Weights of a small transformer language model.
Size: width 160, 5 heads of 32, MLP 640 tanh GELU, 3.91M parameters.
MLP neurons of a small language model. Each row is named by its layer, matrix (up: input weights) and neuron, and shows model dimensions 96-159. Each number is 128 + 24 x the weight over its row's rms, rounded and kept within 0 to 255.
A block is one neuron, or neurons of one layer that tend to fire together. Before each block is what it responds to, as a language model described it from the Wikipedia text at the highest values.

Responds to: Possessive 's suffix
L4.up33 [113 115 144 143 129 134 137 110 131  83 110 143 162 102 124  96 106 121 152 147 146  82 133 170 171 129 165 117 152  83 158 120 126  73 124 118 106 119 127 133 116 111  93 113 132 107 169 139 135  73 138 107 138 131 113 145 110 148 139 136 105 149 138  88]
L4.up154 [160  44 151 129 126 126 166  91 148 119 135 132 107 125 114 144 131 138 142 144 136 138 136 166 137 127 128 125 110  96 108 141 124 140 162 126 177 135 146 123 104 123 137 135  83 138 124 135 155 132 194 144  82 155 146 100 106 179 162 141 112 132  99 113]
L4.up323 [139 130 145 110 127 114 161  79 144  95 178 145 134 129  67 145 155 115 135 148 133 116 135 107 152 154 134 125 125 118 148 130 124  93 137 124 116 126  92 132 136 107 140 147 141 148 142 129 111 139 109  89 106 149 145 143 162 135 104 109 123 163 171 127]
L4.up609 [ 84 145 143 125 125 121  79 145 116  82 122 119 122  78  89 142  97 145 113 121 118  87 135 134 120 130 158 148 135  77 109 137 127 119 127 172  83 148 119 144 134 180 157 129 121 134 119 154 105 142 111 126 169 160  69 128 151 130 128  98 110 132 125  98]

Responds to: Wiki heading closers
L4.up96 [154 115 178  90 133  98 126 107  91 114  84 106 140 130 106 172 122 135  88 134 156 101 130 116 166 111 131 121 107  75 122 160 142 127  77 161 115 115  91 109 156 116 216 138 137 108 120 124  93 123  96 131 156 123 163 167 105 126 123 107 114 144 132 133]
L4.up279 [146 162  67  86 133 100 136 137 159 133  98 153 176 147 135 139 134 109 125 141 134 128 123 141 144 133  93 158 138 102  98 128 104 140 105 147 106 140 162 103 121 125 126  97 158 116 146 131 121 118 126 131 154 173 145 153 103 158 104 132 135 114 118 125]
L4.up392 [120 103  90 129  93 120 167  86 119 122 131 152 112 135 125 110 127 110 116  96 139 166  94 155 109 156 114  98 158 108  65 150 127 128  99 131  94 132 104 158  85 120 165 143 158 142 115 143  98  82 135  78 135 123 102 135 144 138 124  97 139 154 124 118]
L4.up541 [105 148 151 116 117 120 128 105 109 118  95 125  90 111 110 108 145 154 112 108 149 128 155 122 129 129 159 131  81 125 120 153 182 151  73 184  92 106 109 117  80 146 150 124 163  87 143 174 125 109 125 112 151 133 121 137 131  49 139 110 135 147 127 125]

Responds to: Word-initial "en" fragments
L7.up286 [ 98 136 122 132 117 148 147 118 114  95 104 136 150 126 112 152 119 159 114 127 130 133 176 146  99 145 126 128  91 116 140 159 144 143 110  99 161 134 147 105 141 147 173 123 126 155  85 123 157 116 164 136 126 127 104 111 100 121 121 103 117 121 112 136]
L7.up299 [ 73 102 115 115 118 142 120 105 103 112 122 139 147 155  82 133 104 170  99 156 103 123 135 154  97 111 115 151 125 102 117 143 144 136  93 175 148 117 131 103 177 103  86 122 166 132  96 122 146 151 155 158 171 103 153 101  87 111 138 145 117 113 142 156]
L7.up302 [116  94 133 149 134 141 170 111  93 145 145 106  80 163 111 130 145  90 118 154 148 124 149  90  83 127 117 116 102 139 128 109 130 113 120 177 176 170  94 139 127 121 168 133 158 111 100 127 144 155  97 121 110 118 116 102  84 143 138 145 139  86 119 107]
L7.up328 [115  97 162 113 103  82 115 145 123 119 128 135 160 105 131  90 161  93 145 109 171 130 103 149 117 146 153 151 156 139 140 116 114 171 107  87 144 126 136 116 152 119 121 154 104 128 112 153 114 139 126 156 142 134 111 130 115 119 113 126 156 150 113 155]
L7.up357 [127 203 145 129  99 139 127 150 142 162 138 133 132 148  96 170 125 110 127 112 126 110 166 151 104 116 122 158 161 135  99 137 109 133 111 132 166 129 151 143 162 100 126 111 176  91 118  90  98 138 151 172 113 121 108 135 139 140 148 117 112  95 178 100]
L7.up400 [ 84  86 123 108 104 153  90 131 127 130 116 161  80 130  75 142 113 140  96 115 145 135 119  97  91 120 141 106 141 122 141 183 100 135 129 154 136 133 141 122 141 114 176 112 138 152 143 131 157 104 125 137 124 134  65 123 120  97 150 120 133 102  99  76]
L7.up417 [117 114 132 146 172 130 170 144 107 121 137 127 147 137 118 165 112 143 116 158 140 127  97 149 115 144 157 132 153 126 130 149 149 141 124 126 126 131 132 152 144 148  91 124 143 128 123  78 142 114 167 149 168  94 111 149  70  70 109 130 141 116 151 136]
L7.up483 [ 88  99 109  89 130 156 172 118 134 136 109  95 100 101 137 140 134 130  96 100 126 145  95 142 128 130 153 125 114 134  94 103 180 117 136 159  87 102 149 132 107  92 125 139 139 129 162 159 102 117 148 136 127 129 135 122 115  45 138 162 130 146 117 127]

Responds to: Wiki section heading markers
L2.up410 [120 124 145 112 124 101 123 138 113 137 103 102 124 117 140 131 116 151  88 112 163 147 163 180 132 163 118 128 100 127 119  97 133  81 103 175 132  77 143 146 146 138 153 140 150 111 136 141 131 133 129 145 121 119 125 152  82  98  75  97 127 135 117 142]
L2.up454 [ 88 162 154 108 126 122 145 131 149 114 149 147 128 110 139 101 149  86  96  83 145 108  96 144 111 105  76 116 101 123 152 138 144  92 115 155 111 116 132 109  82 121 144 119 151  91 120 177 108 120 156 127 126 134 119 137 148 129  89  91 131 137 107 110]

Responds to: Word-initial prefix fragments
L2.up381 [145 153 135 108 159 158 142 121 127 106 141 115 172 128 117 136 101 150 145 112 116 116 163 136 137 110 119 111 127 127 118 132 154 135 103 103 164 191 124 161 106  98 141 132 125  96 139  78 198 104 194 141 127 128 106 119 132 102 130 107 124 124 173 172]
L2.up587 [173 133  95 132 156 140 121  80 101 106 130  84 156 160 117 176  90 139 132 126 118 121 154 157 119 103 129 155 133 101 125 122  95 138  69 123 147 116 109 144 117 130 110 172 171 145  94 121 139 136 125 152 180 127 122 118 162 130 134 105 142 130 119 111]

Responds to: Table pipes and word fragments
L7.up45 [124 152  89 128 121 128 140 137 107 165 119 133  93 114 139 155 147 107 101 139 104 131 137 177 110 121 100 122 124 146 135 117 105  74  96  73  78 121 160 163 159 157 123 137 101 131  93 118 143 163 159 136 150 123 137 149 126 122  95 120 135  91 130 121]
L7.up94 [161 161 147  89 169  69 126 126 137 167 154 150 119 112 137 125 100 148 106  85 105 151  81 122 157 100 117 172 177 131 117 115 118 121 104 154 143 139 131 131 178 108 153 141 123 123 137 137 134 158 124 119 116 157 139  97 153 119 126 195 126 112 168  78]
L7.up162 [120 161 162 124 122  83 144 105 129 142 103 148 168 158 127 141 183 121 127  59 178 103 111 123 118  88 125  90 132 121 123  89 107 115 128  94 135 145 107 145 142 116 124 144 103 142 162 136 135 107 114 108 148 121 129 137 106 114 118 108 107 138 155 127]
L7.up208 [118 107 111 104 110 112 123 127 110 143 103 113 110 160 159 136 157 127 126 105  99 121 138 121 124 160 148 162  85 153 130 113 126 110 140  86 144 123 117 133 125 131 136 136 117 127 162 151 136 142 124  99 123  76 129 142  86 126 127 108 149 108 116 105]
L7.up209 [113 132  91 106 160 142 147 114 127  96 135 100 155 112 159 141  88 122 134 154 132 150 163 105 125  78 139 135 105 140 140 136 123 167 132 140 105 147 172 106 118 143 138 133 112 119  77 112 129 166 128 112 175 125 118 108 162 126 131 136 113 166 123  86]
L7.up452 [143 132 149 145 138 117 143 118 125 123 120  92 167 109 210 109 111 120 171  94 141 134 135 159 105  85  91 100 131 119 138 128 143 117 164 116 125  98 152 162 148 133 148 143  93 115 117 154 153 145 130 169 149 126 151 138  68 131 112 131 124 110 114 157]
L7.up537 [139 131 182 138 192 102 135  90 162 164 101 111 149 135 133 107 134  86 115 122 107 115 130 164 134 160 139  96 148 123 108 133 108 124 128  94 114  92 152 130 105 144 141 160 112  77 136 164 137 171 160 115 148 127 166 118 131 133 135  93 143 110 120 126]
L7.up574 [117 135 106 136 166 131 110 185 113 184 167 136 132 164 139  95  90 125 144 114 110 163 121 120 118  87 109  96 111 134 148 126 136 154 137 168 128  96  76 147 148 104 130 143 141 131 110 129 145 162 133 102 121 109 120 183 104 168 115 158 170  95 116 149]

Responds to: Possessive 's token
L7.up19 [117 128  84  99 144 166 144 149 152  99 127  98 161 126  84 152 120 107  79 145 160 131 112 174  96  87 118 147 113 111 148 150 122 126 101 132 110 122 144 143 138 114 155 122  76 134  98 112 130 159  84 148 124 142 150 130 159 141 115  95  97 157  71 124]
L7.up56 [169 119 124 125 129  99 114 160 145 113 130 117 157  83 117 125 173 133 104 141  75  58 129 114 107 142  98 119 147 103 137 160 103 144 128 129 103 131 126 149 128 116 146 122 116 142 146 112 118  85 131 159 104 151 152 177 119 153 144 105 119 173 120 156]
L7.up116 [146  96  90 146 136 136 133 115 114 138 119 149 116 104 119 131 125 100 122  98 161 123 104 113 135 100 113  64 163  98 112 125 136 176 176 131 105 111 114 164 114 162 111 129 169 160 149 101 140 117  94 118  94 136 169 121 157 103 116 163 148 139 149 141]
L7.up123 [127 104 114 130 114 116 136  90 100 144 142 158 137 161 125 113 118 120 107 158  98  94 164 183 122 135 128 171 127 163 140 117 104 156 106 157  85  82 115 105 115 127 104 160 123 134 117 118 136 120 158 119 137 131 126 134 102 173  80 161 144 169 109 162]
L7.up151 [137 147 102 132 123 128 160  72 144 139 132 120 140 140 122 140 148 141 138  94 154  45 135 128 102 106 106 150 122 159 106  88 117 105 135 129 128 143 127 117 120 163 138 119 160 158 157 123 171 133 137 158 125 126 149 107 124 141 113 132 120  97 153 114]
L7.up155 [131 103 103 144 134 148 131 144 157 116 107 140  83  77  94 135 115 154 135 132 165 125 114 142 107 129 159 141 139 142 178 124 166 143 151 135  95 141 110 172 141 104 143 113 136 118 115 126 140 114 149 130 121 161 121 121 131 134 105 158 112 167 109 131]
L7.up244 [114 134 134  96 103 112 107 124 153 115 118 130  87 113 129 144 149 114 121 166 120 174 173 185 121 113 168 121 119 119 138 114 154 142 154 155 148 112 103 152  98 151  97 135 148 136  87 107 150 154 115  89 152 146 108 169  74 146 120 114 135 166 126 125]
L7.up587 [151 152 144  95 138 104  57 128 172  91  71 147 151  94  78 157 144  94 113 137 115 141 100 171 119 125 158 120  98 117 132 177 113 173 127 132 152 153 126 151 162 117 127 153 102 163 133 114 153 127 113 114 105 115 117 119  79 127 145 153 129 175 118 137]

Responds to: Number-completing tokens
L4.up70 [ 98 131 121 163 144 107 164 156 112 107 159 138 139 111 135  99 123 122 138 106 119 110 132 109 143  82 108 116 104 145 140 182 113 139 124 151 121 113 122  86 119 136 139 137 106 147 118 155 102  85 113 122 105 101 130 178 134 160 131 144 123 127 116 144]
L4.up140 [120 102 141 120 168 151 129 131 106 132 128 102 145 144 100  95 157 118 128  73  95 147 125 140 125 165 143 122 148 121 125  93 129 176 164 127 138 113 168 135 133 165 151 141 137 133 101  88  74 100 128 166  92 107 147 148 117 135 120 124 148  62 151 106]
L4.up225 [130 132 137 134 115 136 115  57 101 152 143 119 129  96 145 142 151 146  91 103 123 124 118 109  97  97 141 149 131 161 113 126  80 147 146 147 126  99 167  69 134 102 155  96 135 112 140 144  94 108 126 156 120 113 108 148 148 103 135 112 122  69 141 176]
L4.up608 [118 125 129 140 127 133 166 126  98  79 133 169 118 131 166 147 125 122 102 115 115 145 108 105 137 106 149 139 143 129 167 120 122 160 146 132 101 107 102 119 118 105 139 148  92 160 161 116 116 100 125 117 153 121 138 172 136 135  93 116 145 115 126  97]

Responds to: Section heading ends
L7.up133 [174 122 123 138 155 110  82 145 117 128 128 135 143 103 149 154 155 132 114 115  89 124 121  93 136 143 159 106 113 106 180 139 129 142 116 113 127  97 166 109  94 111  92 149 134 128 113 140 106 162 105 112 113 120 148 118  94 137 144 147 120 125 144 122]
L7.up148 [ 92 109 190  93 141 120 136 132 120 158  89 103 173 145 131 113  71 135 119 110  97 157 122 160 134 144 162 163  81 101 101 133 147 129  85 109 101 101 149 138 113 124 158 131 147 116 133 153 114 106 130  78 118 122 128 138 164  99 154  82 124 187 130 152]
L7.up201 [119 121 140 112 122 161 105 109 132 159 109 128 136 111 157 102 104 107 112 152  85 145 132 115 121 201 129 129 127 132 102 129 120 158  77 145 180 150 128 130 126 117  65 108 108 116 113 131 127 124 110 118 147  96 106  90  94 108 127 154 141 127 160 127]
L7.up391 [117 149 144 112 110 108 169 111 130 109 143 151 114 133 167 120 157 142  94 155 161 104 111 162 113 149 113 155 152 113 148 118  66  98 121 125 125 117 145 104  89 115 115 103 138 107 104 139 144 104 117 152 150 159 123 129 120 123 159 100 162 130 132 114]
L7.up506 [129  95 122 119 129  78 159 138 147 136 118 140 141 118 104 117  97 135 134 130 198 127 122 128 125 110 116  77 116 109  87 108 136 129  67 130 126 132  96 152  99 120 141 150 157 150 130 170 135  95 115 137 150 131 137 109 156 120 135 113 128 161  92 151]
L7.up577 [131 132  99  72 156 126 129 111  69 121 153 160  98 135 135 153 150 105 159 124 121 113  79 159 140 131 158 122 134 121 145 117 124 142 108 145  87 151 131 126 110  98 143 146  91 130 165 108 114 130 128  83  89  74 106  87  61 122 142 146 100 144 146 120]
L7.up582 [139 122 125 125 172  77 120 119  86 134 110 130 161 129 165 114 153 137 114 166 111 132 136 104 105 137 114 112 138 143 133 117 141 129 123 157 103 196 127 171  57 149 157 130 136 111 100 165  85 158 141 132 127 149 144 135 136 125 166 166 117 107 129 139]
L7.up623 [135 150 149  73 138 102 168 163 145 140 122 141 118 133 107  91 162 162  83 130 133 133 118 144 129  86 126 160  57 103 136 130 103 141 109 191 105 142 157  97 134 121 153 151 169  91  81 134 115 167  97  92 147 126 129 160 119 145 169 113 103 136  71 114]

Responds to: Formulaic stats and dates
L7.up46 [132 103 139 142 114  74 125 140 150 110  76 109 106 145 112 148 105 123 120  99 152 154 125 136 138 130 147 140 139 142 144 159 143 161 141 174 133 140 102 115 167 151 120 165 134  99 117 130 116 152 150 122 108 123  92 136 109 148 101 117 116  88 130 155]
L7.up80 [103 139 113 133 158 118 175 134 140 161  76 165 149 123 123 127  72 118 118 119 143 158 168 139  88 124 146 174 120 135 116 140 145 121 105 141 137 106  97 109 155 155 131 146 126 181 141  95 158 146 106  97 138 112 112 108 117 150 138 106 122 150 137 140]
L7.up92 [125 102 131 167 133 102 134 113 139 138  81 110 121 128  91 136 119 119 148 118 145  83 142 133 129 144 195 124 150 107 150 160 113 130  92 121 158 147 125 135 167 122 150 116 125 101 111 154 105 123 117 123 106 133 182 139 127 107  94 139 149 140 138 166]
L7.up181 [102  85 143 126 107 151 145 129 108 124 116 111 135 116 163 191  83 110 143 121 131 117 140 160 119 124 107 157 163 135 109 154 142 128 117 132 108 148 113 105 130 119 122 120 120 117 133 153 156 174 103 142 154 105 136  58 146 107 103 105 123 174 169  94]
L7.up235 [140 118  98 154 163 129  92 115 138 143 127 110 140 130 115 123 111 113  85 133 142 172 126 137  86 108 175 104 106 139 152 153 138  94 152 123 120 111 146 151 168 121 164  96 132 102 154 134 106  93 143 139  97 140 116 106 145 150 127  85 152 124 128 119]
L7.up292 [109 155 134 138 133 147  85 148  95 134 103 136 103 106 123 115 134 124 153 114 115  98 144 176 159 152 192 115 165 152 145 135 150 141 135  97 144 151 154 145 157 158 150 131 106 120 178 151 171 155 144 116 121 116 150 132 152 167 143 106 103 118 142 145]
L7.up342 [121  95 135 152 106 117 140 113 106 125 109 141 152 143 129 134 118 116 146 130 150 154  72  97 100  88 144 140 108 114 135 174  96 136  90 156 107 142 115 148 137 140 143 135 150 142 123 101 135 128 137 117 144  70 114 115 125 135 117 158 112 105 148 119]
L7.up402 [108 150 127 128 137 109 120  70 121  75 165 114 136 107 153 104 139  79 130 136 102 148 128  82 113 141 168 129 139 143 145 133  99 126 143 168 110 163  90 114 147 131 143 117 122 120 133 108 118 133 130 199  93 144  98 126 114 155 100 103 152 129 167 137]

Responds to: Closing parenthesis punctuation
L4.up258 [104 130 124  90 131 111 155 158 113 136 165 105 146 138 114 143  82 113 112  92 113 125 136 149 103 108 111 140 116 126 127 146 160 143 126 129 138 124 122 120 129 117  85 158 124 126 136 129 123 113 182 160 110 106 146 145 129 175 100 149 120 167 118 129]
L4.up270 [116 126 117  93 120 106 150 133  82  88 129 112 128 136 134 101 119 128 117 115 142  75 177 164 139 142 158 125 131 129 172 114 162 106 117 111 111 158 155 119 140 114 106 164 142  85 149 137 148 149 165  97 116 105 141 118  98 193 112  98 127 133 105 146]
L4.up387 [108 131  98  88 170 145 127 137 139 138 111 161 166 103 108 122 101 120 155 145 120 109 133 122 138 113 112 122 141 152 120 144 124  93 134 143 142 107 168 113 161  82 140 137 124 116  57 135 125 152 184 115  98 132  84 175 112 134 166 142 148 109 138 147]
L4.up455 [135 153 102 105 151 120 111 169 156 139 115 122 145 102 119 140 102 151  90 144 105 123 153 136 147 138 139  97 132 123 148 111 110 151 100 129 132 121 136  76 135 163 139 117 132 162 155  92 183 150 118 122 121 151 139 113  98 135 129  97 109 142 157 150]

Responds to: Plural word-final suffixes
L2.up235 [120 147 160 113 171 127 124 137 146 126 133 148  98 117 149 171  97 102 128  79 125 131  95 140 161 113 127 172 131 132 117 125 156 158 138 159 116 103 112 137 137 108 146  73 126  97 131 149 151 149 147 144 131 160 100 116 168 140  98 168 152 113  96 132]
L2.up372 [ 84 169 116  97 126 156 152 131 149 113 114 127  42 169 136 134 120 146 158 145 151  79 128 159 135  95 113 130  91 124 117 117 113 128 144 141 116 115 122 122 116 141 129  88  86 106 109 155 129 140 134 122 104 149 140 135 128 128  96 130 124 147 130 134]

Responds to: Verb after subject
L7.up2 [121  87 115 138  85 128 145  88  88 125 147 129 100 153 108 112 105 149 145 180 101 167 158 151 119  97 153 103 139 125 106 116 141 122  79  99 169 111 123 136 164 166 149 116 128 147 150 125 141 151 127 113 155 110 151 178  57 135 109 110 135 151 128  68]
L7.up122 [105 134 121 147  91 135 160 102  92 146  71 151 106 123 118 166 134 118  95 141 132 101 150 139 131 184 116 169 139 122 124 119 129 131 165 106 161 112 136 103 154 102 138 160 112 110 157 119 113 101 146 141 147 106 122 141 141 147 111 112 132 146 139 149]
L7.up271 [146 109 146 180 107 151 130 161 104 146  99  75  94 152 112 126 134 156 137 143 145 108 127 152  86  72 161 144 141 129 121 145 140 127 142 152 167 152 110 136 170 139 125 114 150 119 176 117 106 121 108 146  84 120 163 135 116 126 101 143 128 125 142 121]
L7.up310 [123 128 104 138 115 118 146 119 138 186 146 142 121 106 160 110 130 116 101  99 139 138 114 136 157  82 159 106 144 127 101 154 132 101 142 121 140 110 129 154  92 173 123 111 137 103 139 112 175  98 167 150  89 150  89 136  84 141  74 151 118 119 125 101]
L7.up312 [131 117  89 144 105 104 190  56  91 167 108 163 142 178 141 102 146 131 128  87 139 132 121 161 149 152 143 132  89 137 134 138 191 125 125 108 129 126  94 160 144 121 151 136 123  75 126 110  84 126 119 144 124 125 123  90 113 147 131 122 169 120 125 109]
L7.up390 [163 148 136 145 109  96 180 109 141 148 138  91  97 134 138 185  95 110 117 136  88 148  88  68  59  97  93 119 148 169 124 141 113 135 145 112 130 103  93 110 123  93 110 144 134 116 144 141 124 124 102 114 106 127 130 129 126  99 107 150 154 134 108 113]
L7.up473 [103 152 112 126 101  93 145 115  88 154 142 127 106 106 109 115 105 155  99 135  84 125 104 161 131 134 148 107 150 125 143 118 141 142 108 135 126 178 139 149 149 172 129 119  72  95 160 147 105 116 181 123 121  95 124 122 111 135 125  95 144 154  87 135]
L7.up612 [122 152  95 128 120 115 146 148 107 140 152 119  91 130 123 166  91 103 119 133 137 131 138 118 120 112 144  77 155 142 144 107 121 112 118 142 144 137 166  94 168 155 123 150 113 111 125 159 155 173  90 132 126 102  96 143 172 133 148 148  86 119 165 115]

Responds to: Forms of "to be"
L2.up359 [144 145 107 145  83 123 161 123  97 110 132 105 123 170 126 136 102 103  97 145 130 132 116 169 119 121 127 106 111 149 129 140 131 131 130 164  98 123 125 143 119 157 107 129  87 174  96 129 133 108 153 122 133 131 176 115 189 103 137 117 145  97 160 145]
L2.up547 [127 134 112 164  84 121 152 150  74 123 100 112 107 151 137 110 154 120 107 154 117  95 152 138  96 148 125 130 130 102 140 152 138 125 117 125 134  93 165 113 147 145 119 139 140 176 124 143 131  91 141 145 130 131 143 136 137 149 147 118  90 134 134  83]

Responds to: Accented letters, name onsets
L2.up111 [130 152 129  92 129 135 104 119  97  99 134 104 142 127 100 137 137  85 170 129 109 135 137 157 162 128 116 149 107 136 137 139 111 105  96 117 106 122 102 116 134  99 115 116 165 112 150 146 154 161 127 132 163 153 190 169 128  97 126 128 155 128 132 112]
L2.up222 [155 225 116  92 119 108 114 139 122 134 151 110 125 105 108 149 132 169 116  93 126 111 123 129 127 142 130 145 114  66 132 112  85 122  97 139 126 104 123 128 109  97 135 121 139 139 116 112 120 139 146 146 132 169 142 123 144 131 140 134 131 133 135 115]

Responds to: Main verb after subject
L4.up16 [136 125  38 125 107 126 161  93 105 144 168 151 111 123 140 140 143  85 101  67 135 126 142 148 166 136 133 154 133 113 136 177 139 164 130 135 137 151 139 132 126 101 109  87 111 141  96 150  97 115 143  89 158 142 130 122  77 138 115 126 133 141 100 109]
L4.up113 [103 112  89 126 148 108 156 113 125 173 141 106 144 112  95  92 161  53 124 142 133 108 130 129 129 165  92 174 133 184 100 170 136 108 122 122 121 147 151 113 132 105 134 167 121 170 118 162 152 112 128 152 128 134 159 137 126 156 144 120 139 123 127 104]
L4.up324 [118 139 114 152 129 114 116 112 106 163 142 105 178 170 114  85 167  62 139  93 134 162 139 126 125 146 131 118 151 133 135 189  60 131 120 131 130 115 153  95 125  90 172 144 128 143  60 112 152 114 128 108 103 146 187  87 122 125 134 134 137 115 148 138]
L4.up335 [101 112 119  94 110 108  82  90 111 187 124 125 127 124 120 163 140 100 129 129 163 155 167  91 142 156  94 159 114 158 129 141 151 138 134 104 156 123 161  86 138 190 138 145 164  99 118 133 147 127 132 115 120 142 174 192 118 155 103 142 142 143 145 156]

Responds to: Punctuation after proper names
L7.up85 [ 95 111 150  91 146 105 116 153 134 139 143 153 150 158 145 146  78 130  98 139 116 129 152 148 146 113 180 114 123 136 114 135 127 138 123 140 153 183 122  61 121 102 109 136 141  91 137 150 166 145 180 108 115 123 176 103 147 107 152 125 150  99 134 166]
L7.up128 [131  94 130 108 116 176 140 138 118 101 142 123 116 143 113 122 149 120 118  86 156 118 120 172 163 146 120 160 143 149 151  95 157 113 135 136 135  84 150 187 120 174 103 151 115 128 170 136 132 158 122  84  83 150 167 128 161 134  80  79  97 127 128 151]
L7.up175 [119  72 139 121 110 134 134 134 101 144 129 108 102 148 155 114 119  87 112  93 164 108 161 121 121 107 138 122 101 137  68 108 183 125 129 141 124 168 115 114  95 111 126  93 104 146 132 108 131 116 130 124 138 157 130 137  81 115 142  89 131 133 158 176]
L7.up294 [115  87 111 142 115  86 137 121 150 165 115  90  95 156 126 130 130 114  83 129 121 136 107 119 103 119 143 158  81 164 133 149 139 150  99  81 148 128 108 100 122  85 112 164 119 120  92 136 126 106 139 113 143 123  89 154 140 140 138 133 162 120 128 105]
L7.up369 [100 143 128 148 118 172 131 128 154 138 129 129 133 121  94  84  85 127  97 136 149 110 166 156 155 164 120 108 136 105 143  79 185  86 114 143 139  96 152 115 134 108 123 149 136 124 108 126  93 133 145 123 123 153 113 109 138 123 131 149 100 147 125  88]
L7.up382 [ 99  85 114 114  78 130 145 103 113 173 109 133 181 120 127 112 128 115 153 152 113 149 155 136 105 110 158 115 126 121  89 113 148 104  97  93 159 143 114 102 192 155 104 146  95 127 132 145 153 126 136  99  98 162 133  94  97 116 121 148 116 149 187 122]
L7.up487 [ 93 104 152 116 149 171 113 108  97 116 139 145 147 176 110 127 139  74 149 105 153 155 156  98 130 111 131 164 144 133  93 112 142 127  74  96 129 180 114 134  95 144 116 172  76 143 111  99 132 124 170 118 134 137 109 165  77 163 120 139 112 137 149 130]
L7.up621 [129 121  99 106  94 126 150  89 136 140 110 109 109  96 146 114 103  48 115 149 109 150 184 125 140 158  90 155 120 147 103 111 175  92 140 130 151  95 159 128 133 136 153 144  98 136 120 117  91 166 140  84 148 120  84 120 171 152 162 119 131 142 117 120]

Responds to: Predictable word-start fragments
L2.up8 [163 121  91 116 127 135 141 144 117 130 157 144 119  99  90 150 186 116 105  83 140 125 158 161 106  96 159 118  98 145 181 144 100 159 107 148 118 135 110 127 145  98 184  99 152 106 165 165 152 116 130 115 121 124 168 138 139 160 115 115 143 122 112 117]
L2.up109 [166  82  93 128  92 130 115 122 103 106 141 126 146 109 126 154 145 119 122 129 137 146 122 115 136  98 140 124 113  97 124 105 113 145 103 108 138 127 118 129 101  96 203 140 133 108 115 129 131 140 112 149 157 132 139 133 170 173 149 115 176 126 145 148]

Responds to: Capitalized-name word starts
L4.up272 [110 121 142 112 125  93 141 135 137 136 110 140 157 129  88 161 102 136 125  80 129  87 150 163 118 143 107 135 116 144 132 122 143 135 137 138 104 145 152 148 103  79 100 136 125  88 140 123  90 144 154 128 115 156 124 137  87 127 106 159 166 115  95 125]
L4.up492 [ 83 128 156 108 158 149 152  97 117 116 124 135 124  70  96 148 159 110 115 138 181  80 150 138 126 145 180 141  97 114 154 130 164 147 141 152 191 161 137 112 104 108 106 139 114  84 148 163 109 131 137 126 130 106 114 114 117  83 154 120 137 146 133 134]
L4.up533 [126 116 108 129 183 131 192 146 174 139 101 109 102 114 122 144 159 108  95 119 163 116 122 146 130 110 155 120 133 184 117 149 144 147 116 105 155 152 171 149 120 144 156 142 116 110 107 117  92 133 113 112 103 138  98 144 131  98 138 128 147 109 170 120]
L4.up572 [158  92 139  85 123  80 131 138 144 117 150 118 148  82  72 139 108 109  95 136 147  94 137 134 127 122 128 122 139 124 132 158 134 136 132 110 138 129 152 141 169  97 120 101 158  87 116 141 122 110 151 129 174 115 115 127  90 141 139 117 141 143 129 144]

Responds to: Main verb after subject
L2.up85 [127 134  98 163  80 130 136 147  50 173 113 120 149 156 114 120 137 110 113 114 160 103 123 158 106 123 137 173 108 123 157 155 128 151 138 162 133 142 161 128 116 132 154 119 156 127  59 131 150 112 118 153 128 112 160 125 174 183 145 115 125 119 193 148]
L2.up496 [105 143  81 122  86 116 185 131  92 184 119 126 171 148 125 149 127 141 171  92 126 110 112 142 150 148  98 153 129 117 127 145 136 148 127 146 141 107 102 126 107 117 131  99 137  96  97 117  91 132 123 113 156 105 159 155 119 132 121 120 118 160 116 110]